Weights of a small transformer language model.
Size: width 224, 7 heads of 32 (1 for keys and values), MLP 768 SwiGLU, vocabulary 2048.
MLP neurons of a small language model. Each row is named by its layer, matrix (gate and up: input weights) and neuron, and shows model dimensions 48-143. Each number is 500 + 50 x the weight over its row's rms, rounded and kept within 0 to 999. Numbers have three digits each. A neuron's up and down rows have the sign that makes its largest values positive.
A block is one neuron, or neurons of one layer that tend to fire together. After each block is what it responds to, as a language model described it from the Wikipedia text at the highest values.

L6.gate114:486438522506408508507523554544455526485537504598562417548512590446577499502445458493495547457509467531455481480453429554478589471603432532527542462491530467571501490520478510481486545486497548462467433494537394556426504591393483403515468491558505461298505474477473518542407505503515584400
L6.up114:510484574482499502566513600505479481522438518618509512522591520467578429402581505617500389490380479436449474462524447537499462508491515476506473524565436522433588409471532554505517431498551506419469501453424498553523482411505437428487492546505407561543459543447521462532516513500518497451
L6.gate134:495432441454440461452450553540417444437523437521515464522548496499538484557503491464492441491561442504472524425459519533524533485601477453602449553575378458534416501531422405505531571515483582409556463471563488465518556534424456491624460445531442513458528563510526491530501537555498404440
L6.up134:457506413422456510516497444467465481440532540466549444504489525560505448472511582435441430551526465526488491425491465496551417587530550467593472489533372464475483462474423438560573495554461446423595474492484475529414570576507509521498503445471395509422520532519555503470481540530510429503
L6.gate149:557465470455513544613445454564448513528499501544580461520507577458490435503511450572466470510452468538453483489498563437505528477514591520487497423474515438589569484411510496530599460454550473482503415515414459547565503510513463479429545417490467450375462518506533486538521451449501472435
L6.up149:487525447503478530523474507532458419451478371526495432444487493475551478542476550564586574542584463453442460624411479425545462536509517532439450547464538510520477451538529481534554548431443544531462523523447557441519522553423451518537444487423435480507546498488574562513390540611562409454
L6.gate217:483513505541379481524517426596498534419414554510532462476504521451615523612570492619486534454500576387490521528469542496449475587545460458498544469518435453477456458485377440493607516483562497522497412550438470503520514515428450449455451429515461424415462526506459538548478508530538490437
L6.up217:534472465482466446469548526564445472482472551530571510450505611550516547499510534498556567490464471522451399460480537503429533563472439500514558458523495368450463424468533412449538450427574494462550506459394479581537505534569478466570440526489519468480493465523459460433545467474484491395
L6.gate226:428477526453498529403546518574500462406568485600520413411543488573567499482441549560405469587553463432477500599466461415489488519497479514557473534432475517530411501486505558554551486464562642409482390462424484509451572557493437404571505363541568490431444518533588579461529521548517445430
L6.up226:508500495454493542455494535553428437454572457558554417445516537520551498542442542528375456512473448452437471547494478417480494450446516478562553460512420463564457512509559563520543460449564560418443456438407468533508531566450439396579567399543552536463461572545520525507521543581472454446
L6.gate295:466416469478516488513519504495486425474525527559436400534472430561540525515416504522500466479470451483463426470524497561486509524589554517548528433465442453561451471505508555503465562476580466430621455448527549542474502561458517425481492497505488490382448619500613520531459569514466499442
L6.up295:469444547532547459506402531471507452440527544518490470463456401539466543482480436482452503495578563463505548489552531479511477497505518449612536534466474386459443489537444474546494533502558493341595467489498499581501578509528483423527461461480568472546473581463471454456492510512527491480
L6.gate459:504497394409489491393472547431509527473532506564461423460478425494585431527432467551440541478553422425498507495526568517490539531497504442566580500502402467446456488484510586518437464448506550492583509446414550577422486558426470462475494430475555455368494515500596548617467529508521545453
L6.up459:523473521455512461451492418559466493424546488549555409433423485539526475476426533543497556517557469426490565562482484443486540490470536443551506531485437487488442449499488515443491580457536530450498486428406481566480525582411496475480503361508551487469486557537473556521567552539539457518
L6.gate720:495455664419559516475469469532441429443444471546525543462510517470523593454449549457491389524520441436472579543470479450469534521498417435556453462507484499503463521522450500520522523509529458406541420469499456430494489463406474391514550468543525458522441573502414457520487550464579539515
L6.up720:492440603454530514443429466523517490444513445538498464499451433522581512485481523473456534509511541530462576536463465461395487497534473505551552467519441419426461524580501476551561406555522507549541485503510524518472567547459506429506607485533539537457428566437440429520496527547455463450
Responds to: Newline tokens ending a line or paragraph, such as a sentence-final period plus blank line, a section heading's closing ==, or an infobox-style list item (Pamplona, Spain then "- Died:").

L6.gate103:473512519561505463500474557431547568488566499466442485514503522526483511446474520549549538512495488559515546500467589602500478536569474374491504590582528487460418509510455599436525548591533466519484408460538438495538516458475553474485457474555521560465553471493544500509582525464506490515
L6.up103:469397500508422483612454522500456516540563523486623423481564523574477597411487511559421573500514476531591449466560485441445535504474498580534317570473459447510484561399490504514434514417482541548511454442556661494533520570488409556413441586422497432428422496510438522533520484552475494462
L6.gate140:432511462374471483548470590450531524529542448474443504435547569549584496607446575560427462478560406422585420468395502337570476473501478498586545481528558476492514502488528441467504548619415488486577556420568401458583460430561555521589527461566471532458414480446573462506552513510457491518
L6.up140:458528548488545506537552541511455514538499460396443454556485547562484482427515594533524511483539465463560460402463610585527527447497480489524501527495459562502506569506554547548389566488554511474509497510517492555534463587503455477463506522514499526413503467502615529530473534624472507519
L6.gate310:398546511469481496526424557462461578438519439473553507482499518451595539438523523482488509462534415553590543542528475520564472467540493508558492562476467486593470476497456522417550448485437485525579442479509441404443514452552427547490495503497507570488471482534545468564460566546517547383
L6.up310:462373443429483481516477539417453481495426519447432505563576468584551504443551540573414450513606520529492529479543477535529426500551481521502555483641490526452477441558497571508569498489519443519355455460406508509557451557511472480477537480397499548470492529485565438466421635568470536477
L6.gate339:510533469492482452509482507415457496457474394479521451551473445523460472460511566498578533529558504389550512607457527609536455571476569502503580472488488559493450435453435524477432478517458486509485461512557531539518501632539399465508455502453468586464533512511478408553481495603563492461
L6.up339:418471471507408511528536566454529553545514416496472485504505532575514513430504537455474573546531509501419459493480527525536442490512469509513545599455499650507416554557486505589556530532576497489482500487458574538527529595501482566424496514538525567507447489492576552395499555446502507507
L6.gate402:454491533451473407543520507595543503495505494437467422613529518616495483485410572508527478483534470572510422503492473424502448504557498598540491534516538580383423469496554507571400465475510454419508485480522486538506434560526428427492485506505607544467494442546536455506503452481576492553
L6.up402:498535574426453489501503516468536533487528397440400525462526505488553527504478582532462424480504458512523425516397436419488425525510427454510552462508497506563430547542475452452518593469462451480515514422514501476568478582516396432455590530518577568492502536535563467539553439486589529510
L6.gate499:538520542531519467551445430462528492448474534503512458487586475483543532450577506607481463579547554425460515597547560467550517532521519476564499475521585524471447428488428518481439559513560524482535494540487559527542540587517470525437550494563505535400523459545487474493555521570429430471
L6.up499:435585444473455532582482454444446493463412444512562399444499552471497429449504429631389515526484512448503506480561581534489580519567505449364468474475540459477425473422416497528433482578521519534478426497518532495500510513475446533488509478566460526484530353551555514469545550568549507499
L6.gate620:506498451420481391542531512592519576450534558550451461491551501451432568361473497550450453494491438532460407543511553421493507550451458451525469474454558485491479499546522546445484550498597485499453502447661537637494586480515477549520510552473556516505594454583549516535487573491453458492
L6.up620:546481530366503475502477479404418497495477456451449450522489530507458503389571484526420468502499535474584452489431638529573444460525452426493483494517426471530445602496555448397402494523533477582390407427526479513507504532575387524440555500431453479496464548528458440515453524486581482458
L6.gate726:433530526412534517497472397463453458528483508586534422627523509578440420395456501555524484535488525511560511441418600597458430574519531519567501518544476514518413481526476492446525407429542569516436495458569546463546531508540544507442388505446481485483441514558456520481444496547511579488
L6.up726:570564473495493538498537576452552510557479486526510584506464539431437464514566449416501561498480554455467531487622432554549419431412492425509507601528458499498478538495484548535426595555475514446477468470508494574566436460506510504525472528434443437476495453496494556582602463548544483484
Responds to: Word-internal second pieces of words split after an initial letter, mostly f/F, as in f-ur-ther, f-ar, f-am-ous, f-un-ction.

L6.gate173:470495496575513469448505608534530414508451406544409485456540391497513502556517539576460476453533432554569488537548491486419452419522424443517567440466458469476488474487472440484506463482606561419454520541504444474499486529422511430533533471527586507506454496552474406460480573405471536445
L6.up173:454459463530470444504486481452575447485466421502472455464454414524613460496420541526466559476553511408533545495525441448453453475582543493555550465469517566389451470480523552519567478515511509453565585568531473559531548500452535466585504423532600602489524611556506537426494502537475537494
L6.gate216:550442497560456477503501475558504429370528508554511425543443461554543475595428437523547528592466471518503444564488538473490455518536461539540585524493584445479453508548534511530504428501481530569508421500436440549546565570528504459540352592493463489467632433554452443542493396496402489492
L6.up216:483529350481467466577512505465511450542459457548456517448437473497532540442435504492446466529491499396525482512551554483586464497501429551499449561492562486448509525583527467419557503485529456527390445592548484500567414571467493547490450467461480536430530477512502486605429440514417532445
L6.gate225:441507666459492471533460475505526466514452478594387483495478414528614570490450437517465467494465471477567499519515478434516579552612537490579573479459540490473496518487477421486571436498485389472518432503508473543479563577474430523523558563474466443508468452451471473535453490510456510511
L6.up225:498460559462493577493503468516524448430419476548509433571440462451463503520464523555569510509523514408515596531475452518519448551534588461514528550528548529499398454513503539497486486516419458432522499474452426501551478543578530474447467514587455548438487456586504520518489566553529523464
L6.gate261:345527437489497473462475522463571507533507444521459421481478457525485458420540466489509481512505397398532461538508541523531500486483535396462573466531514480575510545445452568521532476543436479503521529541587566571550552553510502558476561463460613556483503495569391471536411451486456507441
L6.up261:438501406511492483538462518420469468472581452539444488476436438494479464442541463486487519523492445469575455538524532526600521512513579458465556421528507479542491544468484603413486423465446417528513521460520500482549504533528516643485597517434599580490513504531427420525448524552461616437
L6.gate388:477483522479548534531512484492519459444499532510508500518396538440512508502421488552499524535484463592599486476529549440448519517485502527562448418480456476454531485407564512457448476479533610507470336440502567459464542517477496573505476550558466506377545492538524539587440582372459466470
L6.up388:517488588541504422539533495515525499463560545549488555488571469469598595514501499468439522480541529518413510565582534448544551512572502543558487463479516505395416452571549509508495562559472489577548455502452448457525557575439545504553461575503464528595539486505500537439423543513531410466
L6.gate398:488559556519543425524470518486520419486507442540464526567467437515555437413480477479499472449553494627489544468492492458483565500460546503486478544480603455480470479504459565604523539495608538434513448469502555545403587545510542626535551522457447462506513516465519556440521467440481472519
L6.up398:442526439521551488546391444547565419448507513430501376660447584453431497532521444598450605475541481462515465546566459521555489491579483529542561460480479486409633477465535548538492506511572475566531478515538476589471468500531456505468465524442459585486538422492522522559470512498437494480
L6.gate643:396548513509464443485396508559541539477534385499471532473433536426529482506567578466548516472606458461475482536592514465618529568515493408558540516445444546545458449453435581526424623504436497494572504507558450552454486582496460512602485478526573551518501482596575493620469518512577499386
L6.up643:468480591460469400544533523508452572458481434418507522486393565464535556514506508541559509508608537394473444443485459478514521525515593494508579522545507420543512528415544548529503513459492530556497489419545520497482558462500498451432524524484583545498546490530547458499452502607533544451
L6.gate673:436545464564461460543509561408550539470530523533420478576479517577461479489432553542470523520603426475543459537454534457590408523520551435543574551602540538569480467506359547498491580487556651453476492459547462463431623498513556508441485459450507542482431559562561446443536535470416531488
L6.up673:521465573505445424538488567506515497520594484570448540549540570511529436440558487513580429576485444483396410539356475457517510487585501435458420535520470461502435514489535494467495584462474551466515497419422418573478462567496590484582492544509455539472497485435550518517496393550455467594
Responds to: The "is" or "was" right after an article's subject and its parenthetical birth dates, as in "(born 1990) is a"; weaker on being, been, became and mid-word pieces.

L2.gate52:447397510502440515566562474444548509509523508567466487575476397470514506470546425566448525461397425510486483451513485554536495527530544524509489564480542499515563513539500502525470356446547462493457381536527499451494514484465529431493440492491508571489438496509442517478480436533505452527
L2.up52:501456579512439476487545529473485475553451435519481498508480450440433480464546572545483443536469454578535482364496401600468569418556612462474563490468488476568550508542515505612404563529445427492516429492516392445463439471494457485563552468495523526441477522423496480447585515509462547483
L2.gate219:498490421489541416570493458508552586498392449542460497452510464492497436450502563501497543572521465475517577493467473579437454538562526487485528567532540583500510550488369472512506411560369519528530444490470474487594495469444498425455530493456514631426484504487487446568527532531666570450
L2.up219:475436494477582441524463462471553490494542429559532477452533393539476512476484520407517511590460439464475534471449472625502549536552529448523607593505448485473582517544432505548436535530445549422505451499545467453562531501516545399469537447509535570472438540496472482609425494518555597553
L2.gate272:515407352473564482429498538497487515555462446530494543468498501493502416502404460523495631513512504490467476503474445567416463569510527438599623529516486478542477548496500475491397422418523482476531382424574469386501447536533447466526548603429511498527486546490497521492488591565535571518
L2.up272:505408559476492528518571451502523532440429584526497502546539522530480507397498565514540521491466484573442493495551469559400438512384550402500583557480431532536581483418513504566516474431503422614535472428494463446502520478479470453553620495480515525529537476506496339490524507536549556388
L2.gate306:436466405490555367532528595475518462525535486570474406451509464546498466434481473521471578478463467344484505456525436618510418596605581435548507515537533460518473451492476487546539520461476544439575424518524535384580546499492470449547498522513509552443439617422419551537543527491517538467
L2.up306:565513497540482487445505546489455517563524493520563439489463592554466522535482566581411487584505498485424579509490428609444407483502476492515569554505471485561506458467582563519488545543458534514479436594422505514485498405461501471445590443425550454444397463451564463487469527507486562502
L2.gate335:506381491525566540509557439445513540467533504591430483472436420502464517450430497469465531634531508544476515436493458507451412508504531468518535528516517476488467525512383527496533394429444494520524490589462497450569484526483534487472499512469479529412468443506561475628506623516488566526
L2.up335:560452456513500536490553429455562534505593470521477515406538513520478506412425577486420517601524513605453514380489445601460491511534491474436550495541477475425507474470443520537473422456449489466562466563485441518583519450490475390560622444452461466482427535464579446558535529557514603526
L2.gate455:544449517450539467472540455511438482463478461558537455476500455439478468389439482460521501495451476536432504428551455499496518559508556428559558504498414465482562531539534539488504510486567569434581423492529489466551511537534531551466550537592487519497472641485511542537566551499475589523
L2.up455:519450439550490543564492552551630489481421459471401569461475488513519510484447495553483466574431508503554607546493517554431445425504444498443451546460470426457450531472485483588490459530471463542460467510391406554450544409574500479472474487490480597568578542501503557542539587499451482462
L2.gate649:489515482468490501475575570502540526475501518544420499484537475535531472418478516551469504591459463551492538461547449584482511599552413461493611508546519509520517450427495474525505371484421562600511458505526522529492563484449440388548550506461399506351410525406507496550525570467525584400
L2.up649:513523480540564499412548528516579563501439550479447481538552545553506436420544466552471527552474500489485514520614464633501501549547499486575494537528590474559513470440529391513546501491452577636530521484532555545484529527445466420552496548439483490419406459479488501530535535471551550388
L2.gate751:528450472474575539474554540458478475443386513466459582522523466467551505508439549609513550504488412455533614508562428477394542382504536470564565478460466437536564537476509393429532430475533452495447428484443487467527513465537526527506552541538583488475545483480486509477561615520544496453
L2.up751:549500470464563502505536496500440538487475481464524475486479484445431484458418546466586497525490569519461601479518384462473455514522547472531531395519435528463475530542470483511430517548519579457508501509510519526558572480528463526566517462588485557527469522498468508519496506463410507440
Responds to: Later word pieces and "and" inside Wikipedia section headings after == markers, e.g. Career statist-ics, Sing-les, Early, Retirement and death.

L4.gate242:416452550411544487573472495408544468516393532520579544547589530504509478452500498445450424635474505477477444469507530485506473517502464418451444536428511484543465457412432462570523450489324448472579462528603476445488513453487497481469550441533501576462517554510434519574511435483538568455
L4.up242:518494561477503517495536519470499515508404504449480542608539512520571514485488548474516546575559469546482484413496458493459512527463501494505544511441430370459387517430484496540454411492399468497484549536559548513497481480450451446502597469522482515450509541441435410527528471508521530511
Responds to: Final word piece of a Wikipedia section heading between == markers, such as Organ-ization, Rele-ase, Recept-ion, C-areer, Clim-ate, often just before the closing ==.

L2.gate80:499499497440461493472448436509563552435387444418475544506520507618520454477504525473474516582539475432500554534513569605502429466410454494466542524425489547496506522468482454521536469470435497423474372590557407501402526476493454496436466499458493489463501478525481479559410504508497416491
L2.up80:501575520473528443431518425609478461506476423415467548436527502516459458530496557448473529548420449468462477509475470553504412419441456506441585515444521484549606520493485441502427510432450457479462419535519475487474484492452429435595563537454468442533565494473505530595478483482483430455
L2.gate310:541446508528542397374456448513490511535465439503593520496513532512502433525509594491522563468426458516474482548464544481572463439552500509506509456447506481498496489590494377493446589624498532391508512497577477528453509444489418485469376462443592454387464439461559513516481522386436563395
L2.up310:544458515570529391378392506511416498501492388487575536538501574509548449553512541570513524468380509539531530507441565585580529538557491503542506436466504516443518462625500534510499481558534466485423491427486481551465435471478541554525326437466587470473507462475504531477445473458442485500
L2.gate362:505555466526487478428394484499515537498503455463481437466468486491600569597496510543541509507557479429550541693493510468596490534388443502540457470555469532524485504536509448523546525494501556513512577443528466488518511583478418541516364475558483525595496457552420507497389537462527440498
L2.up362:465481472419459432427483517486420557536530554486526537482550455526460512449579454543491542496507545359489461521509478520571476368496505467541410443528524564571544515525523504600499437519464535491505566523436489532650532488483445479512453475472493464529503513400447502492475595458483571444
L2.gate406:525556451454464446444456467540447566437399457437479508452527515544542431508529492528434515554531442458461489511445565484455452465437438470442589504417496489581515549534538478554458533509452529450472392492661473465492520560511418449504514534546492522453504515586517518557501439535460451589
L2.up406:514452486412474460517445449502601411538442505489525548540533466529523497540467489460492496558506551438516591538545462615517413553441535527489508493458504551531498518530467406522497522490385478439497512565493430522475490435424486502565433576470418504561513464498542464566378516545494419481
L2.gate483:548464505473390424429516429488542483456477488513488467400501454527495572550529478539397600615511462390498528422529499597445464480449438494442515485518555512553574520458557434589527438587439555482532489604520505514610523481450478430559422563541441484409446523526517466534531556468519497473
L2.up483:505550464427371476442508459493514476470473521493456501522459517521464520493528541575447566481448516529511506457555421569454474529474508397401547509491421500645492546478518407576508433533421507457482415537555497407489508520494428444512553518516493530485432577491498467514617569460543533445
L2.gate544:531509476502529433434475555509525655598562534491539433417473488506416462564588544383540526434537541480417462409568488597530437503497592553516600444465521500475504545504522503427407556484517480517546503498510427489473457471451530523550539508435535516436496410563502526495432534502456527548
L2.up544:507543515466482450510607537503454568538450441518564439427499501582553567540433522477536423467537573423522559551437487523425415442455493509495529593484473569528505529560496429516555475581463489521544525539459406504549520468511484450450549461592551486478414530467449552437451480596550434574
L2.gate589:515533479537473425498418591514506490521384473441525454489545486505477406493490569470495554569560494415489594487462504459532417505558437524578427497463523541474488474448440454570419564509470563460594458488511542524519523555508473501493439518610524528494491420504433506533396524443443453410
L2.up589:414531461488482456512458418515505534474489431540597412463489506459596445552524565556553512533575478504553525486397479523455462580519455521519545530524543486494520463488477427467508461556443454580564525512497452538506477488391517424487413558596460555351501493434470482465518515561533482517
L2.gate611:513492471558631479490478465577523503521374491433463534477568491445559427528485576486509512452456475471469500502546474509566452495515463559506482482517568578434445509540498483516509521496503549449542491512581409533547501470541483550454357485605495676524543418500502564543387551429464423584
L2.up611:514523526528544564514508473543458458594470508465526557515451570442578452532517506483507553437432436418457500530607410571564463475514486506461511553481561466421424533550571536519507451396517484483508428416530473547531464419487523492501421490577548621530583497485489589528356454510417424553
Responds to: The space token right before a year number, after a month, a day-plus-comma, or "In", as in "In January 1979", "December 13, 1947", "In 2004".